Part of a small language model's weights: 4 heads of 64 (2 for keys and values), normalized queries and keys.
MLP neurons of a small language model. Each row is named by its layer, matrix (up: input weights; down: output weights) and neuron, and shows model dimensions 112-207. Each number is 500 + 25 x the weight over its row's rms, rounded and kept within 0 to 999. Numbers have three digits each.
After each neuron's rows, "fires on" lists the tokens most often at its 100 highest values on Wikipedia text that the model never trained on.

L5.up744:523468512472443520508507507492474505510475506508506503500509466471495493525535455479534479503494499523506565456508505496499481475507489532485514494507467485500514473480520498504546501521482457508506530518488554489508481523462477491497478511504517420504523490535487472538492491445522531470
L5.down744:457527512478494432538541476500514529508517459481472466518503504532480473501499547509496481519493483484469484536507493491495487488497517497539518475501511510492491485512520527487510524474535482478536458497503502520506504478548549505506501455464486550480461524511511504482501502530543496507
fires on: "-", " and", " is", "e", "m"

L5.up339:531511480486505502502568536503472477518491503481499486501513512428474490458564517478531576469480494518507512466466487462511532504531478507461505460498492491461533568506514474479461471504478457504529452459525530491513477486516515507548498506521507503492501525471504503530454505527492481469
L5.down339:506501476501489502486501520458486547511485491510502505555504486522467459513477516510494444512527478488479515529530546479509497488474508500497490560448456528560453499503489536472486537527503493489513491493512476551507535459495491491463508528483478487496489531552490493487465529481503496552
fires on: " p", " t", "oin", "al", "l", "op"

L5.up759:499482446463487550502472474499520536492501504499511491516500497511537502478531452501504539526479517512515489476548511486554494533520484523459491510511504541557538472570475498519508457479544473480547509523488485486492471518496514494528492478527498505452510512508530504497470511483531502516
L5.down759:542488513534504476465525512435518493499521445485477519517501536495499515491477514436489464508491473516486557533472525498536494539493484553525517505499505476485473499445503488499474496496461533493473474460483536483511450501513495458465480529487511507463430479519490546513492537480469494524
fires on: " as", "ent", ",", "ic", "ac", "if"

L5.up515:491509499462510489485502505465483518507506546499512505483517483526499523491473485531501505486494498470498487521463486515463507487506501491481460524465482520535501504496491510507490503506502541497464459514473463525484464484472525498484566471559448497484468495470527482494494552490472505470
L5.down515:481586489519498463506479480492527457468493446471514497523492532519473491458453498493490514501547492534509471478536454490530504528556535494497507478514559467461489522569494499491523524536557515499568495513490520485496527497519479567517517519503522484499519539522459540523569435512542507478
fires on: " s", " was", " in", "ug", " ch", "at"

L5.up764:520493457468465503468506469535518457506486507556474497533490464497502495499449535511485496522484494491532540517558497507509500485554498521508438526474502544505490558465483491476507521492506497467481532449457499494514498543491535497513547493485523504523495508480509473507515495474500507557
L5.down764:492476502503503506492494523569477536508491512477505464529502491545537547511535508533472471495534476495522480470516506494516517541507463514518563514501519502562517480494508463481485454517501486514523486477517483520480535528478481513459493519514508496455497495515494489444533500524519516488
fires on: " to", " but", ",", "\"", ";", " b"

L5.up689:517496500470490491525530485531539434489482482482500496518507540504506534501500492512479520495528499489519518496498511505477479521546540486480529530449496468470527483464478521540457538497444519517500503484530489523484516532530505489520514541521477499518518498485501482503537539522515515454
L5.down689:487453502485478527528480453498468502490490480490518467513470478493448479468525492534535508537506466485546487513490490477487490463511467482526483460514521503475473569472489492450482491532456504495461503481470482488488466481497478485473492460475550498433497513476527475544526527498503533506
fires on: " |", " that", "owever", "id", "v", ":"

L5.up747:474509528545498553550505498481519476531501508509514472436492544536491504489471478518544451510518461467498486488495503556492425497457490462543493475515516514560499490543503483476491499454545440518561514500481470472480538484497535472488513515491481482484470481450485476506485513486529514516
L5.down747:526519466517489505515451467470501495490510499506503505500503499455512479507521535509508502525462524465517509519413546461470477517536504498466467523504561507469501488436492520531501497464523523500489481520454538538495446509509474535547496485498516528505503483520517508511498490494452565475
fires on: ",", " after", " from", " of", " for"

L5.up236:516484490467513494468483455499522498508483564450517495485474499483501496481478491497521559491517527521512517511514542490527470468479491455478443521512458498499504523545570513474492469510542493462498501549446497452510485533508536480493524521494437496546524544456518462544422511491523475463
L5.down236:555465522510456468494508488494491437512438524504517495546445506468498517534504553538484521498501481509481474529499481495521543463527508438470536505519546487509489528516502483510512521465481513553482507482479476508502492473493484508459525487510540548462461505509502509460503535535496520542
fires on: " ", " pre", "re", "1", " be"

L5.up417:501466487435452513455482487498501496502523563466497494492471498511518503487460492474491507520536528484503485482510542497497471507520455527451515484506473506556474520527501480525513493460506513489516500546482463469488496521527489505516545511568483529470481462515526467498522484487475450481
L5.down417:495495483558535503516468494478495550539481510523542546509478488542499504498475491553481453517498476486481503490535493500541504453428502500464531538517522499503468534482508445526531497493536513526463458507479526472464541506500501508501493479468485437505475520469473483540476483467485507464
fires on: ",", "ough", " but", "ause"

L5.up200:494529497521514488511576502509496520469533465479465509559461503490495502489474478533512477502524521502535541502511544525511501482486490517495516510523486474459524467479508485497510511517507490458525488539494503502515506475512497532484501503512517468511492474463509511499485518515490486460
L5.down200:504517536529487490502453506495512507520487505507503489499499484537468505498507499493453552489478501472484421499503500511504467467512504518508483501506489478477549513465515471529505514514530472511463535472471480510517505488404484509523510502507440513521489516477499465478472476468485478557
fires on: " a", "l", "w", "le", "d", "5"

L5.up13:488467507494481459482468542500484539482528480498527538494509506500528483518473514494502538532512518482491497486512558459500511517475465522552500510500488542505457498501480521523563474466534493493529520456495473515487466482501486451494507514529492477522511483498496540461494508483521513529
L5.down13:479540510506553475548499488482483559514473512515468493540471518530508489533506460507516529510498520492522520481446460527533504539483462498522517475514533505515510516519479544520468435537531494508508499520477500503515513551469495544527498497498492488456479480511497507477508488478525575503
fires on: ".", "o", "u", "im", "ied"

L5.up291:461497544516516471518511502501494521501499536504500500439501474516502563501503502525562451520486528504514539563483482488503486501511493504484491455477505491487535514514548525472511517536546503470517469511487512500471485492481569476480538523470473512477551488491526479556444480473505504476
L5.down291:535478548470506482493522507479502494518522514518483518543472519516493518529514487480504443523490481467499508455530544519465511493496506469478489551519504473533467441528502533522482454505529526476477508515464493507513539515520493443505479493541491500511477526476501482515517531479467445501
fires on: " after", " at", " for", " until", " under", " in"

L5.up186:445441471485533498505491515477485523511491522485507484459479473476516489479495513506413482536552514524517470509489518534486519456545497491498516480480506462465506501497471476498498488492467513539508497520524501456503560466495484506499487549490473519506473541490499511499494524452538488486
L5.down186:524506489477504547514503485507524477523518482465468449512508499504514509498491508489535515490464507456498528476512531512479538520487503507485532512468503519497499477484520556509473504511522483493520498462539516459508480541456499517501506471500534498499529485510516449474486483522518448471
fires on: "ical", "em", "am", "ic", ":", " h"

L5.up247:522519480507517480494510488484508537488515487480478513492515507478535528475503522481505476510515545496480489544461543531534494453545503463532493476522518492497462555481542456477523503560497490520479498486490501497496455498501475488490475511505490478442494460504519484507502562515501492478
L5.down247:473523517481495587540484525498523487476465511508511502525436469457493461484494484503533524470527498520511481476473463505532544474494471517515487501498481499502510526510454507567500506525498553533465535509508507509521500483473489506440529507467481497502486526493531479484495486438516483544
fires on: " ", "202", "-", " II", "1"

L5.up86:460483499514542482493513510507481502499474516496544534496466483500517507505499490512468530513483535507533489490549532519529450489469512511505491551456487477551506534447519497501495479497568535477510523510488499493493520489501523542501473514468510493493448542495511492499520517484514478471
L5.down86:521487510468490489520493495456529505463520511511505452505532521466523500489492521523486509541543504490522477425485479511497516533519478461500475477482476565503505503580474520478501522493496502508486465502488510493487530485504483487515498477528482508549492503535536541482510534497493470536
fires on: "ab", "-", "S", ":", "em", "O"

L5.up179:497452490541468486517493473463521468509497493533485507524493500490494492518541492543508467499519500446526519514474495495498447574544473519511486509482482507532511532484504478468478512489488516513488508504507474470458508460493513424524482504513506494513548492495507514479506483509505469532
L5.down179:467493473522506490482515485552487470503461462538496492467458497481500534486505533502470480473495518455477519527459500499515490519505457557534456496527502516458513519503446476472490551513529519529499526483501492496501487475501510490522511506512480488563495474472505540522512500501520472490
fires on: " to", " not"

L5.up472:467516523525501499456498481495526512493459499502508491491510497528481481509473468520494463467522493442535520471488514517504524515488478527542479478459524510497494526499500514521513498540544496507524506480516487481492524494518510472467536520499535525490481510506514515525495521452445515509
L5.down472:514514541448475513524549518526470491517490506493483505498473522509515522480510548469490519485474486477471487545514457502485499531460507462525551496513483526511531464482486437492480559483490510539479484572463520514472505470511474518462511502450472494497518529551504497471506447517483489490
fires on: ",", " D", " Ar", " Act", " W"

L5.up631:509514492486482491511483460523445485495499483512506507508475512493509546492507483522521525474485547498520509474536541494483470506520448518457512473468529511519513498491540487547510512509462463488514489506498547416485492489510521534510502462531484492499475485500516534531533492499512410504
L5.down631:508512525525472487480507492470553482453537536494491513509504515514469517506506485508467509461538456505515494484483498444485456484501520483498473556482489477499463507494465543481522544513530508515472459554486485521516495471506451461486508496498479477518533526481472495471486471490488509546
fires on: " he", "h", " t", " D", "al", " T"

L5.up202:497485461481511484478514484478506517476507494456517512495548526495531527533488473463513470510459464479542514500500546499476490493526461499504489523482506516527513497516508544517509518452492462492471457499521497480489511526522505455492520501486520503476495518529543466570511535465531486509
L5.down202:454462530500511508514499513501511486557507538527469497513475481507508460421495518527504503498531499537472537488470440523552483505520516531525532459506489454444493532449518471508448504520457460501520511484490495472477488502561504526506457481514486526468498498481516529494501462494478519471
fires on: " and", "s", " of", "j", " (", "m"

L5.up120:514505472436475496493531507468464487489493523513487498505506524489534525459497480498501532529523500531511524505502493470522529480515507496553499491436472496493498499537474493538489530476503500520555543500484479476452476517551525515481505505456512505504486510481495451545501493500482544526
L5.down120:509486503548485499546518500524467487488520544495487496531441480486502513504506503522491516493501482540445460511551481497486511527460526509513532499506493508503486516473506549499536477535461505508458481495512481499496506506473509464491445494469471514520471471486543551499510534509518497483
fires on: ",", "ac", "ff", "ro", "ip", "v"

L5.up606:486468504520503514482552484519542517508490479484438444574538578468485519475522522481501526480509548494452514558535478506488476494494473543506527542461525515508553449528490506505514483493510524514486487530472460512527499478529477515481495481514507551488513504536550513477530496471472442463
L5.down606:506517477490531505528450502489499517456510484483459472487538480530496446542520499541451537484485542524537483493511500463507551510526501467460544493492535541490526546528526487510490485558504485518498537498513494482505531523492461499514497447507491470511526487473513512519526510535476522513
fires on: " and", "),", " =\n\n", " ("

L5.up482:519512515455460542506515449517471482528472502499478547494536473504521475487525474511505487493496525507516527501495525508502525495503504536491516505471503480469506456498524508499479504482498476469504439498525559516464515512484460468514470501494506516494519461485484468438512524440514519534
L5.down482:466505530497491481487483485486492525481537464511502467534507545482523508515492507512482493503513501497494449462471501477529522514492512483518474471497502490486521528480465501489460492481490535479529482495450529532497493488468507506553539485494507492545503484500482526521506426527455489488
fires on: " a", " A", "em", "ult"

L5.up41:473524467523499523507559510476491499506488509455491497508485485501508493509561505523500508523533503505486525469494485496500522521510472499479496476516490503495546477517498488478484508503471498510506537490493485515495528486461501482517500518468533500474507519497464482479489535473513504492
L5.down41:525456480493473485482429487456526490499510508484485489542526526473488494470476466494500528491482495511514512506501475514482486491525506491537499512493537526526512502492539556498477535477530554451495507494512506489498461473477508510490523510565482496467516521513490495505497480513517481517
fires on: "b", "w", "d", " b", "ce", "em"

L5.up507:459502450553490509475487492523529519483486536520411503475508450534519474455483476490528456506508476486510487502535508473468453507485496508485521511464500562517492479496464529464533536532478516501502560475519504469517479497467484499492478490527468530531444447494518512525530497462516499475
L5.down507:530454494458487562508522499496492522495530484485529538493504526452501504530499502472494524502500514479499532500521494487504554490545489481465520489532518512509491520510539484460494519509486467479519513514492487535485529452496488504514475447449498505480514542486482518473493511488491507530
fires on: ",", "em", " time", "um", "raph", "th"

L5.up695:506529487514486513527470543540500520526511503484491482516478514464472492523500481518536506487507536496472497491514581472506462500549469543528489498486467510503499491523475508495477573480521533528503484431474480456483488512475512480523556533546490516501536486491472530481496441509502486507
L5.down695:489525527494478475471528491498481472478465502495482535514500507513482543480466555536451499536490529531522486489510470549500546507489506484505451481536503502507501494500514456523494445521479484501462518503495466496517500492475494458503506532486535478496483500553505526482488518508503504541
fires on: " b", ",", "or", "id"

L5.up681:493497495530494495502466497457455506450546480490514499510515472475516504507495504521534546473470496512526494533533467506536506502486527501480481487484507522521531468539482476513529457521504518498510517549449486477510537504502479514515468511528511497486473498492475522536495511483506488493
L5.down681:514505460482497487451526485493476517540498500521489511493487508544529477488536507492517460515495490504540491495558448462540520485482499514523498517467531498474508538495496497467500500455479518516486482532539511550507436495509513519478445501512484478501516464513449492500496514501510479531
fires on: "-", " D", "th", "d"

L5.up237:513520491501483451551480492470470519466503479495497512504498521500498491512454491477494462489506498452466519482530494487538481502527505537500531483429458474488513497510526481463489524554514529530481478485517501507550467520449491531517490502471470493518497505475507491493488510454489499483
L5.down237:417500487484488541469506498514528532507476521517474490520507475494510505435486497502465508489485506519505464522477502550496529495482512507519500515495492522485463489500475475498491477513492462486510464458515480515486498471501493545437517514490517483463469487510461522522462501484534500559
fires on: "ec", "n", " comm", "il", " A", " \""